Weights of a small GPT-style language model, trained from scratch on English Wikipedia: rotary positions, capped logits.
MLP neurons of a small language model. Each row is named by its layer, matrix (gate and up: input weights) and neuron, and shows model dimensions 128-223. Each number is 128 + 24 x the weight over its row's rms, rounded and kept within 0 to 255. Numbers have three digits each. A neuron's up and down rows have the sign that makes its largest values positive.
Before each neuron's rows, "fires after" lists the tokens most often just before its 100 highest values on Wikipedia text that the model never trained on; "fires in" lists the words (lower case) most often at its 100 highest values on Wikipedia text that the model never trained on.

fires after: " ", "2", " this", " second", " third", "nd"
fires in: "place", "2", "1", "2008"
L6.gate827:129157145151135135119125150163157157123125135080136167144127145167129106135142094155111126072103101137107178064128137119109082115155141156084147168130177134086133137118100128121112166134141125114144117123119114138146069113110088149098125164116151143131128133117122092093101154134137156091
L6.up827:101106155131107117112137084124121124130103121130162162123146128133154099098080136121107176084135127153121132088143160108104134119132102122106091139151158172155124134118099154107148099100149146076130116156106127092119130123152150090107154119091123114142082118159108129133076083143110147140

fires after: " ", " (", " Ve", "–", "ous", " Releg"
fires in: "0", "veach", "shoushtari", "relegation"
L4.gate381:188151122132087092117148163134102120119092137105100079088141147110154100100124148164105152096100168106154137072138139133108103111177075115151125129127140120134144131170170160091128126139149067124109144162162138075075150168117114141137145108158112176129136149101127153186126133137150128124
L4.up381:106121121118162140126125125099076115144116147103107107115117151145147111146159096138125102121124128151129126131112175154124103169159143138097114128106124130110145149099131148103140143121109095083136106139118146151109127113117118113134119171142117163134122146154112135113096126107142106111

fires after: "1"
fires in: "10", "11", "12", "100", "13"
L4.gate97:106125093129125145117157184160143175110074127117159057087119137116143133074148101148092139166126118093177123108148141134086129097128099096137104124138123135124122149162121108094121127163127113151175133136082129099144104151129115144103169084147128124124138120115115105107136131151144154136
L4.up97:196102154142094096118165109091125112132131141130100111116151127121116165082124082150135127127141088132113146121083104134114132164128088100103134108103142143086134114149095103082089151164153158144104104137111128095120142123093135138074139085107154087145116108122147102115151158067121110105

fires after: ",", " is", "),", " the", " an", "\n"
fires in: "a", "an", "american"
L6.gate1015:108182179111124150150144161165118132093110121182142132127126153135110113113131137139146109130134155129136168124152132103155104131080116107135143126110170123117143122103102124157139131130167138122157104127101069111201078125122140134117142118119121129122138144146129160146125132127126138123
L6.up1015:138096138126156130109123109123153076166130123103135121142134142141149107153129141148167140151097076085115140106134116132121177106130113149162140114157104055103149122107115156118079155151116193117112116139170124152121139097135096071100165128098170122138156095125131083141150150150122115128

fires after: " of", ".", " the", "'", " for"
fires in: "these", "the", "those", "s", "other"
L8.gate885:180150125084114140136103145147146123119133101148129135108103129138132106117145108100126112164129099110162162175177110151167165113114152144150128089108118154118162066087138140110107116088134132124126132143128122136181181159137115106141154154146136103165126132109112136118148140136175149120
L8.up885:153122120091127104147130183143115113118075162078165144118101134153145156148123166152118124122157127107097149111122110150097124107153147134159109140131123164196120127122140118090078117169103156142150139132118131142114126125138127138132129089157103146151123118083096124164143152149148127137

fires after: " the", " (", " |", "The", " and", " Syrian"
fires in: "state", "party", "valley", "species", "army", "village"
L3.gate122:125148157114136096138184103152170169133101126146147169134139133096121142136129122090149146122167090169116111122108123104169150141113117104115167127128108098114140134110139137172143117118150164100117112147147155153136127088140102138141141175110125136131097102104110095132142122103071098147
L3.up122:120134128067150130135134090143142142105084143150153141152083173126137105114119114142112133150115133082125131135136161086163130081152123155086115071102078146126126125118148172137134150074123097126117108121141162137152124068127135143148093145112157110135146121123130127135160133132112153108

fires after: "'", "th", ".", " in", " of"
fires in: "s", "in", "the", "was"
L3.gate591:154099107136159163114115102085119142099151138115160126136118122142121128109163134185119127127160182063145147117117136091140133110133113130138084146141176138139183109159106117105127100118136119113083126158130115104126121086106123113108115129122122131133138128073120120149157158087152138145
L3.up591:125156096138131144074133144173059116151130159121135137141081135148069158122105131116119082134142147140136125123151106113118148128113136096133111153129139122144096151131115142113153133149067109120131108119141098091130160129143094119141153129138090160131134165117141138139169114137100096136

fires after: ",", ".", "\n", " \""
fires in: "he", "she", "we"
L6.gate1222:118119126119120157080135129111096139089132125114121127103135111164140110126150144157096135112131126093138117112131140127105185144161101159107120127140121117104175140139119083149098127095165135147137155138185103127113131119154102178158143141118130124131119120124093085085157140110112128121
L6.up1222:141168146178142140143076130131088112114109138123111142134161119152160136093141101148136094139123142157149121125115131152094138130154126113117114179096104120142129140150172122106138121182131151125122148115133159113159096112148180089139122092132094082115124106132122078126120156104115145152

fires after: " ", "9", "3", " ("
fires in: "2", "1", "0", "3", "34"
L4.gate1147:161101150132143165125112083146198152121131109121141092100134109142133180069110138161126128108115098148108140111138149162159159070124127127153119172124093157124164113090142137089110094137087136154127133094147113132112145093122127141116137132087112164128128083122156130135124122108158163151
L4.up1147:156170155155177116150122084135138140130113129132161105107149114112106118083092143103139156121174124148098154132146131139124091139143143105120144125151126144087109143128110077076135151117129159121140111148105111084099138157100137152148143107105096129141126101125124124119140112094140111160

fires after: "\n", ".", " \"", " (", "y"
fires in: "in", "if", "hyper"
L4.gate1110:094097124155110125154107133088105154145135131136084101113132123137126155096154126119144101137115106162115138124102123138114122156116141128126120117159131113111136125151161161082106125104143111127119125133147129174120150135118145099169125133107170129115130078095124139142193130140124111132
L4.up1110:131127129123107123165135139080157131106142139201135116177141111160091151121119146145101123138157099127137152115122172103155141139104137121161163135144118133096143133098097152134139103133143141121137127128149135102133123116102177112122130148129094132130111135156137182094081142124134168082

fires after: " ", " (−"
fires in: "0"
L6.gate252:137100134145162136122160154103095137114149112165137089165135138146124135130156102115145128114167124146156144138128104129143104154138117126172163056111153134103109138131112116159089150159121076131147148167128079115133116139130108166121117113156150111127140113121156133140136138108150130141
L6.up252:186122091147157128135127139151117087188135120114176136160107073124145113145140131145173130113179103171119123136117171121128129100105140104161121106116108132083106140155113109133128130154122101116108110155153123123115093103140077137095134156158151127123113083158142161156093094128139152134

fires after: " "
fires in: "0"
L6.gate1343:122136146158133146157100098110099111112149141139094160145153097146127134123139125112148160146108089117112136089138117091138119115138130171139103154109158153129120122134099101189170165128128087132118119129142115180102121126166086144163117129088085160132127108109149110121143112119135151102
L6.up1343:108081135140134129077139144144109138135150151114095134137093101094154168132105103127121125152156129165119159098104165147122130088102140125133137106119168144140184112167105139109093108179119114120147130151113127139185079135159163134149110121150141119161154128120160127111145131125136164116

fires after: " ", " ("
fires in: "0"
L4.gate39:114153086141118139184122108115095134115108134123107118167192148136112099143122158127131117108098113125143141129113095118142103145146135144131134119111159152151138129142133140119129109106153127139169112146098106106133099144105115195141123137109130116101145123134105121108126063116155126154
L4.up39:120086169121126150105178156115149112125154117124126175115087098150132155112091088097137105147149113132150164134100096129148148129091155138131138130122161098082113107122088178104147154104054124101125096163149096111120148119117144140135116122133173147176145138138147118093168181141124169108

fires after: " ", " were", "ol"
fires in: "1", "4", "10", "7", "9"
L3.gate1004:130140100124169143158097136111149117122085165106121117125128161125122134050132128097136133114121147117111098112134123149140153137125133113076158102106142126115156111177168123109115140115112132141122144128121136089089110171133156124136134113124088157127162067137119124133154084148174123182
L3.up1004:120132118093164141103140107136147164161104126137138098091123190161152142133133122092142140121128083148095147115113145113103149116115110132090132093122095100096167149154144131098126094162129129106099131134099145102139165099132102136137123086155128117130128119137120139119141144137151120114

fires after: " "
fires in: "0"
L3.gate378:083124163135127123111119142116136128116115131102157166104108109149131164163107121147092113103105144117153145133141142137145132130149163129143148084155100129141110098101146142158170175145092132156128107178147134133158099130181114138116114134106129115114135150129140128145116147098150114122
L3.up378:128108183105147119093175123127143083140128145148105126086133120137154128103092182095110159142129125124121107179136087136071153106110146137120104127096123136088159138150128140146131134125109125151111113151163106095142114115155138145163150122058086148120134107147129162150163131157128121090

fires after: " United", " the", ",", "-", " in"
fires in: "states", "us", "uk", "british", "france"
L3.gate336:134135132135132137195149161172114111081085084118138170114082129152111126099127105132166132142135144112119127120115143079126103137121119116107148183140109133143119084096150142087110141112159124110139151122148135153136152082129108090111158114109110144133139107095093098114088124119119131159
L3.up336:124170150150118144154157144148164073089131144142136149164103152107135105158144109110093100096169159136182129146106099060156135112131108101118115123165091110100142136143091177132129158119118101120088146108144119189114124106104083152130109111086107126180121120107125136092135141094115117128

fires after: ",", ".", "\n"
fires in: "she", "he", "they"
L4.gate878:170159145144124150088120132109135178098133107101109155141123137141172133096139094080188130146145140120100136145122142139128136139134113151121137130149126123101121135170132145076116104134123139087136107166130117121154134134121112171136112098099133142121149134092150127139118125131131114149
L4.up878:087139081144075145134105154127117165105127140097135140126130157091138143150164121149141180120145173136151058106122141092155144146127097138137098144157137128116154100134146134136127115118184120106124108129122132139144136146063080161138162109128143117112142134140154123148100119152129140097

fires after: " as", " was", " is", " Sa"
fires in: "a", "an", "saunders"
L4.gate289:096133098128109148132119146144104125100101122151139127096117170100164155069108111086166143138106133166148089140155153051113114141112077092146117104124100111160169111117084150146109123124090124126129138117102130167096094126124145105101133143119118166103186107105089147126162128124118131135
L4.up289:133120097162117142144080102118135122090137130104135128092136111108180100118189139180100157133145105112128126147124135155143140081142095148117135195077133126111114141121107137114127126138179103102113097111114128106150130145107135120138131129145137120122148122110104180107158123138154153148

fires after: " "
fires in: "0", "from"
L3.gate937:130071098164148166120166173099110126097170129121133122125143131136163148077171081089140151122157133149124103105106148097116081116102074170153129151153150125122131125111125119121135113180137126096154152144095121126117160093118126111088176105160114115141149122140119131106151139148094180138
L3.up937:149150170129111107120125161130126088121155092107117093136104087115133147109129135116144096161117148138105156107138083120124137097151128169120123151137130102126159116116112118130158132114119152121103118099131106149069135118169083140138097113174123141153149101133137125183160147115117160107

fires after: ",", ")", "),", "}"
fires in: "is", "was", "who", "may", "were"
L4.gate419:114150118166122154146116104131103154089133106060092119131184070121128166106129193134154111153148134114140117089135120158092142111110113099127128113095147147134140111111131098169093125113183131114129147126148139155132122131114127135126130095174112107116146117116118142115088087169137139146
L4.up419:101102119133153124197180105083114118107143123103115100150124133111116117112145109057111160170101125177169134103102112128117152116131130150111120104113138114132156127104146127141165122167128138129098116129131112125097116100119144092147166115114165131103122111129142145106181132113110122080

fires after: " ", "3", "1", "2", "\n"
fires in: "3", "5", "2", "6", "7", "4"
L8.gate153:141170167138138149171072112155099104085128127151112102158118150133080086118115136134150097148125116134104159149135149102136116128108145106161117139148128113136131124124112150121121132126107100160112128142143137164146150123129133172136111159120112145113128100127129131108100147113129122079
L8.up153:129140157094123095106164139116095133133173100162145104117101102149195131128096097139148158167124140120086141119093109137141156117097095136094116112157128128141124111141107125143156121164106148072154131161135188144160150142125125151103083109156110120124123117107114128134128160102124131107

fires after: " that", ",", " but", "."
fires in: "the", "a", "each", "one", "most", "his"
L4.gate703:136129087145118163095119162114129129096111176146129134140145165125141162108139096103111143141099074143096109107091129129133117152132124111143133101088135093114166125124118124110119106123118069103137131096148130144124147109126115087126103071102129138127162118122090139158170108167109142151
L4.up703:130148063129132124140119136136120141086099112173106163095128139156136139136150138113168142151166145110056069119143137136165128116120129161089115114134141137115121118143134113124144139165157165128090157140115145141128154111148157124125124116125153146167150111157114112123085083142086116119

fires after: ".", ",", " that", " which", " where"
fires in: "she", "he"
L3.gate370:109178142130133132086128112104096150109158146105157119121128114118129105066122120152116141127116140105135105141166145151162148165122123131091147182111135112097115143172098115108114125144150131083103145182149149111132118124135180159150106055133155114143159145130150113124138119148096169146
L3.up370:094097154122126153179091157110092111099122110128102130088148127104130112131145082183107158107127162104122100134142150120121118133164098122144111107143134110127147090157125099126166104123160130099101133169127113140104135133104146109168118120130158149112128094098108134112076113111134095072

fires after: " ", "\n"
fires in: "2", "3", "4", "8", "5", "7"
L6.gate845:091162178124135136124164117120138114130152102125101144140160121141131146094131135148166132096118143148149149126131173159129128181100099124131142105117124114107144133132095152143127137090147095090121143152159143162125171124169113127122110121083123107132129112050130125140124117103119123120
L6.up845:151149097143135164164124149125084085124167126158084135102107131127152094106101154159139126128140128137148122129128109134144120169101140143114108160146101157130082124157122084156122132130130145099132119100102181135137159153130146118122165136138147143138122085124149146117163110157156163141

fires after: ".", " of", " a", " for"
fires in: "this", "these"
L3.gate185:104143100098165111116189145120120130133123158106144100125138119154135175135131126122117172145126158115127126131107158157106118144120113117158140164158112153135115102176088141112126130140134147133114143131140125164114117142157088104145128137113135152134110109070132153161118152128142166130
L3.up185:133101127151135158120104078099139114134125175135126086144151119096085104134130145099163105146172107131120136151136091147121104134116150130167138111114134089139135129119089155160165154127094136111138135116101131155110130149128148126125118113143117120119124124138136130160106124123116102129

fires after: "\n", ",", " and", ".", " the", " ("
fires in: "in", "by", "at"
L3.gate56:123124132135130164108152109100102118142155145115122157105151131123097151073135124165128177084155131126152177075121102107121125132131108154119141083147104119131163157126103125128124117180106146097136130208072162134133147173142120119153143097116155120124144103138110114117113136176104129090
L3.up56:124144107127130129142078140087087130120132146149138149072141128134129120113146121133157153121113137118100134126117144143108135128098175106123117115152143110184125116140136087134137105155077123101145093121137127195102109088150125131085138140132167141134124138122150126121101099083133119152

fires after: ".", "\n", ","
fires in: "including", "after", "following", "include", "as", "despite"
L3.gate1052:147108157141113143088112155152112152108120100116087134141156144112110129109148141148109151063110174137144099111156148129102101140145103086187107136125132115144094109128103127122117098132149109106122093072131133131181110151161124147118142101138166104136122123088155113104102125152115124124
L3.up1052:114110103145130115075144161113150121101110133094130133133171160161099113109143121180105140111145123112141149148129187094098096147145117116104123109115112092160128146142137128131080127131128094116130153148126135128175139099120129162112126102135155127136137117106088152117118120158135142176

fires after: ".", ",", " of", " the", " The", " In"
fires in: "there", "which", "following"
L6.gate1124:099110127135111130169112121144150145125130140122150146127135161124109148144154125140153139136152097142112103131152089107127100121117135126120165125135141108124124108150146169156118143132115143129114129122131145154119164132124133130131135112116127128111187090103129139126151170179110119131
L6.up1124:108108114130173132137109136185139141110108114125140144141115145093130118151176104136107100108139133112164083151109151164104097117166143096120119148140113148134115143118115145116109072110148156099151097089158114126124090148107088131143176096101138173126140114119124152112113140162121132148

fires after: " "
fires in: "8", "7", "5", "6", "82"
L4.gate727:118123133141127143142157097109096110144091131123129081135185121131137188146118164112133122128156116137128150109131137149114095159140132127096117104150143096141135098138138173188103110145122129123125141116092131122121120116131146119154096088159122127119163139125139145136132091120145093085
L4.up727:126159132133082133124155133167154147143102114165152128127111126135117136094089110147066152147159100162122136105134133128092108122093103173098103149158176166091099122167089109147146182078134133138139098095112119095091116095105080158126144110081095124134133104154121143109111125106119154128

fires after: "."
fires in: "c", "s", "e", "d", "m"
L8.gate1088:145153123136078141151096111150161125133135140160093138165139126140175148080156100126164099097120145139112159155124058135108110088135171105147130123091130114137168139058124132109153125102104127111118141131164118108136134143148153121108154147086120093136125120100115097131148131131149100110
L8.up1088:106151153121131129121157154152133109137139118109113147110161106099110103107168119124132127127138143141129104082143167109148116118146173213104111130089110113174121124115112159148135115096110128087121091093143132140100112141151123162067099114117110113128092092105101089140125133111095107187

fires after: ".", ",", " and", " where"
fires in: "it", "he", "they"
L4.gate1045:143109135123145149161157122137109142090154122106160143122120130088126119075172103152110173136160143123119110133175100149112149118105123135115130157111162133121123114123146145147112099121159122105148131136150143168114127162068126162149184109094109116185186134083125118110176122127098138106
L4.up1045:094097133124087148096113139105097126151141124117121113120104132127138113130128120141186180113095136134127151106100122125159158132178156148120130167145088139103155128140197083093119100121164112112129112142128131141156119121131089144124164097149159063100142139095133120107103133152138149081

fires after: " ", " (", " Is"
fires in: "0", "isolated"
L4.gate1158:133113100147106118153181122100118102101125114099109146117145147137105159102124104120158077132141111131149145158120170118171150101153118151109131154100153152102125108125075107125128137123177128115133107173102100158156102187148133158091125117154108093107149114102126154103155097129164172139
L4.up1158:123140150187120154046138166131137110151106144147125165136156083142140125116108133123129097178130124154082112101148140128122072143145135087152120141103174103106148102138106176139125123112136102173153141168159106129159134147160137093146131162123139127113114108136151109182128084111106126143

fires after: ",", "."
fires in: "which", "this", "what", "it"
L3.gate1218:096143133145133157139149140139140119122060171114138124149082146101135153123126110118141120166107104141131136133132170111105127158099106107135133096151139090126188138169109089149114106138179175124135130130136074153104133129137133139159130098138130104183145102119102109138136101122156117112
L3.up1218:118108065151143099102133138153146102092162158099161121139110168109103119099124135094129125122100136179126122140124097146130176144135088101149137121085100077123139104112090135133094087155087137143134148139127131130113120159122092124082081107137126124139155158099121126111167107148102141091

fires after: "1"
fires in: "10", "11", "100"
L3.gate1292:146127118115142128163131140149149145090136093138136132125125105110150157101117133107127124142127118134126094117101120126097128100135114111092137110128169115122141123152132148093138097171130134119139082148063158137092121081170149111168083105111112149161162098134118116145135138135120096095
L3.up1292:109129116129111132104143158131120119084114106123137084165080112150144182132145107159099121126093163155167140123084172105117116164104124087143121170124123120128146119118134157089096121108132133129128126166102115146131130152102122135093127142141130132154132144094119142114150094130144084114

fires after: " ", " ("
fires in: "0"
L8.gate1282:134110129094142134108157115110110145131133137138115146167160107119151130116113076130103123121121150119155138108141110118113100133152133160165157137139115052126125168142152098124117131157112125092117098203175116159136106139108135128148121120145161110146093135098149127120144092114123122142
L8.up1282:120100146164118087153122134127128155129168084126145137123170156157140145129101138130134111086107133116154154115123111124146108131141140064167146143139148088108127113170071143169113139109105096185088161147132148121165122128131130121089071126170165164084120157129184128105122137147114182182

fires after: " where", ".", ",", " which", "2"
fires in: "he", "she"
L6.gate421:162128161134132170161091123142168132131134151159139143119129114138157096101162104141141121147136161118088138110176114137130108126097122113100158158109126107112121081150168116099153123156137107131145132114127188129144114102088123148104152108145167124109159110144122112103139103120152178125
L6.up421:128104090111150118098121118119160140075142149148101145129166141160153112110108132132142105138177127146127175145135152152107142089081160137134106081146156076094126129100133082136139097150103164141114124140108122136120131148137145164134148120091111133163161122150096093132122140095128117122

fires after: "1", "2", "3"
fires in: "11", "13", "21", "12", "15", "14"
L3.gate168:126092138160148159102172156135133145087113125110131157136161109110142141086113095112138109112145147137109146097118122120109101104119114143119175070145159108141182119171114169096083068164155143116143114168065095128117149160149116130189133123132129112143135148113121171127143169111144107094
L3.up168:126127090144203105198099050168117138132137139130190162115114141100119128112111139147129081107130157138138128148094179103123126125140134107136175147121138155078145147098140133086153130117153131133127088152108097116137137131121159141130102176110156168128130122118110106100115124092112101128

fires after: ",", " well", " and", "\n", "|"
fires in: "he", "as", "she", "it", "his"
L4.gate442:147118144144126164157112135150078103117119163111131131128182158102087133102142134143169141158153115105162133130161125080160129120108107122158196103116127118148178101144122162155095071185088121151144109114144163148110102113149106138108098117153101166113192124158128124108169132167122134123
L4.up442:111153138101120132123119150082171175071127135123108157149129115133125081113127078088121150132141111111162124147167075146170114171089172103098134106135127149106126157152179143123135124130109070175100091154164130112131100138069128164111087133111124096108153117135140096104133145105103108130

fires after: " ", " ("
fires in: "0"
L6.gate1103:089136187154152151107111151133136134127141136121120097149118117110131179086107147136138140097119104114150132091135110136117114123144097143133121130119112086167139126140147141150109120124136079096150121175133118180124124127147132165095149129102107109147099157103116116107116134142145129122
L6.up1103:142124117116088138119120113108132123144113123126133133122127107118121109140090145113145137129101093134091124118155161144118130131111125137174111116113132127147113141175127165157143113117112134174133136106119100127080078131117117139122108105117098087085145109126162108137136095117102136101

fires after: "1", "2"
fires in: "10", "14", "15", "13", "18", "17"
L4.gate388:142130137118122133069099145155122131094125145130135134088114155136121123124121105123155127150133151085125092115095156144119132176111050101122111163151101101104193141125116078127127112111146148143121123188113114099172153121134150161110133163173129141159139108151126120118145128109177073135
L4.up388:129120167172120101136172097113140117171065139194133166136110138113127137118133107140113162146130125139171145129155121098098124084156157208127128153108154146102126086160104135112141150109131112120157124116129137139117109156174137116141136111118114096170126109131119120174124155116127126139

fires after: " and", ".", " for", " with", " as", ","
fires in: "his", "her", "its"
L4.gate584:148155097131105157092115113075082133107124162122100135097126140124096143084123138139136113150147174103095162118112141128110148134134126134163133112143097079127151112149108121150100155110161128115120171141126105157078150140116150136118109107171126145138183095106142117173175132118149098137
L4.up584:084120124125124127135113149094074163087149110119133131091118153150094105111111140140120136132101114103117141157149125163139156141078099119120150129108136120084081126112130110172132129120135130106138124145173130108125125140114098135057097095131144137136132165100125077127140118160129109146

fires after: ".", ",", ")", "\n", " is"
fires in: "this", "is", "which", "a"
L4.gate1258:125156133181125154124135123143080119100130159141111094139136125106119134133124131136156138156099100131151139130164097165118122183163115106136142129119135151149113125148125135120113145092152178045108091075117089130135174154128145110112151106135109129163150132137120157133113112149138128117
L4.up1258:151117158126157109076142120094148125122114154115134124118096154097139121154136136128135135144093102153125102157111211132153157137142130135091098097121146166082126139125141114081135118091142175120115101153123146129142149085127110149149105131112114123137128093096150161159162098123126138167

fires after: " ", " ("
fires in: "0", "2", "1", "3"
L8.gate1024:143122085113152146138092104152084171107114076110122184128111139115121147134124119144134181114095141129089197128155124135118114125148126129166158126136140104108162147141146147150117105119123143108098129138145141108141111126095159123107111106116098153088157137091139083149130159118106104143
L8.up1024:109169116116118125185147148132129138115144112129144119070161133146103120111139103135105140096104110131113143087112111105123107169132128119107131142132099081128155133133090190153172133133137133116120104156133095119082143123126117156163166102166105160150126081113159116110096134139131134095

fires after: "\n", ",", " (", "-"
fires in: "as", "narragansett", "o"
L6.gate407:083142141149078138114116108197036151083100123112089075145129175126116147132106156107083116182105108093103132105135142119128127144117134172153109132127159132121146122153121132146128146134135139118114207151122129151146165094126102111140130142142084126106175111129134111125125095138107126091
L6.up407:115144110133125091139128162103107094121158139093150148149172120128092150109126133132123162127144154166178124154105106152114149120120127113120107114124093058102111170133142080088113121144088122172081136101138090165106163119134113146088150143136119127146124158127127186122106095173110106133

fires after: " ", " (", "–", "+", "′"
fires in: "0"
L6.gate1320:135112140118142155096158100154128159099121098130148152116147123135113137110087130108113137129106115124118112126094158146124090153160134154120083112131108096087137101166172149161151123109104116150103096165099089142154157147108135157095091141136100105084139100099148127143102129114113125118
L6.up1320:124144136096107134096112147148095178121095140119088128133129130147109104146152132121129101098098110134137134121145109122154131139155149118187132134139160081103110148116106128166131154107121118112114132118152080178116143111151080156133154124116123207136114127132123110151134142104104125118

fires after: ".", "\n", ","
fires in: "after", "despite", "following", "because", "although"
L4.gate386:125082148157104140090163141092134130131107136099135123118120155102118131138150144149111137173104115135151138115139150158143160129141127085150147139149137133095144128141129076135132145150138127101130150149086108122141158117131199131104098126158172119186159176117094129105114136172155115122
L4.up386:144145148155134096152122097124146108115099169120135116157122117161123161125179155139145172157139147114085153129100092140102154127128107112142136144163170095087127100109182154180129134143145119126086110108128110107144124115080125124149096084141129149096122074149148172114127120106157140141

fires after: "1"
fires in: "14", "17", "15", "16", "18", "13"
L4.gate983:133127128161109130153132083149162157119135125144139106119092128115121153114136093153140095162148120155130148110145108155136161111114147115163106113113164127114140120143129117107070110129157127085148119146096140089072184135105182153128159106149150132130109084153153143093142106132132076109
L4.up983:150128134136117103102152108106143135079097127093147127084146128181084087083112113153130133139129137159116129136076136135098112144157111166123087111163124128142121148152104139165155104139140130106144133145163128141117133104132108163168135159134118100119128140131131135181153124104109148111

fires after: " ", "3", "1"
fires in: "7", "8", "2", "3", "4", "1"
L6.gate759:138166158132123143140147143170127166072132109158114102104124099106122128133107124147082117128149137163157133138141164118100115086091127130163133089151108132114170108110147127124120097130142094138046076131098090152159153138137160141067135115117116106124136123086150118191126150074127165130
L6.up759:111155142141156063099173088136141175122158129130150121121128117153133144116072117136164168126132102091139137118164156122131134159153103131122090149123107141095104130179163119105117122108121125147118139155131161117133110107146084136102132105123103125148136116094151116105127112139066141108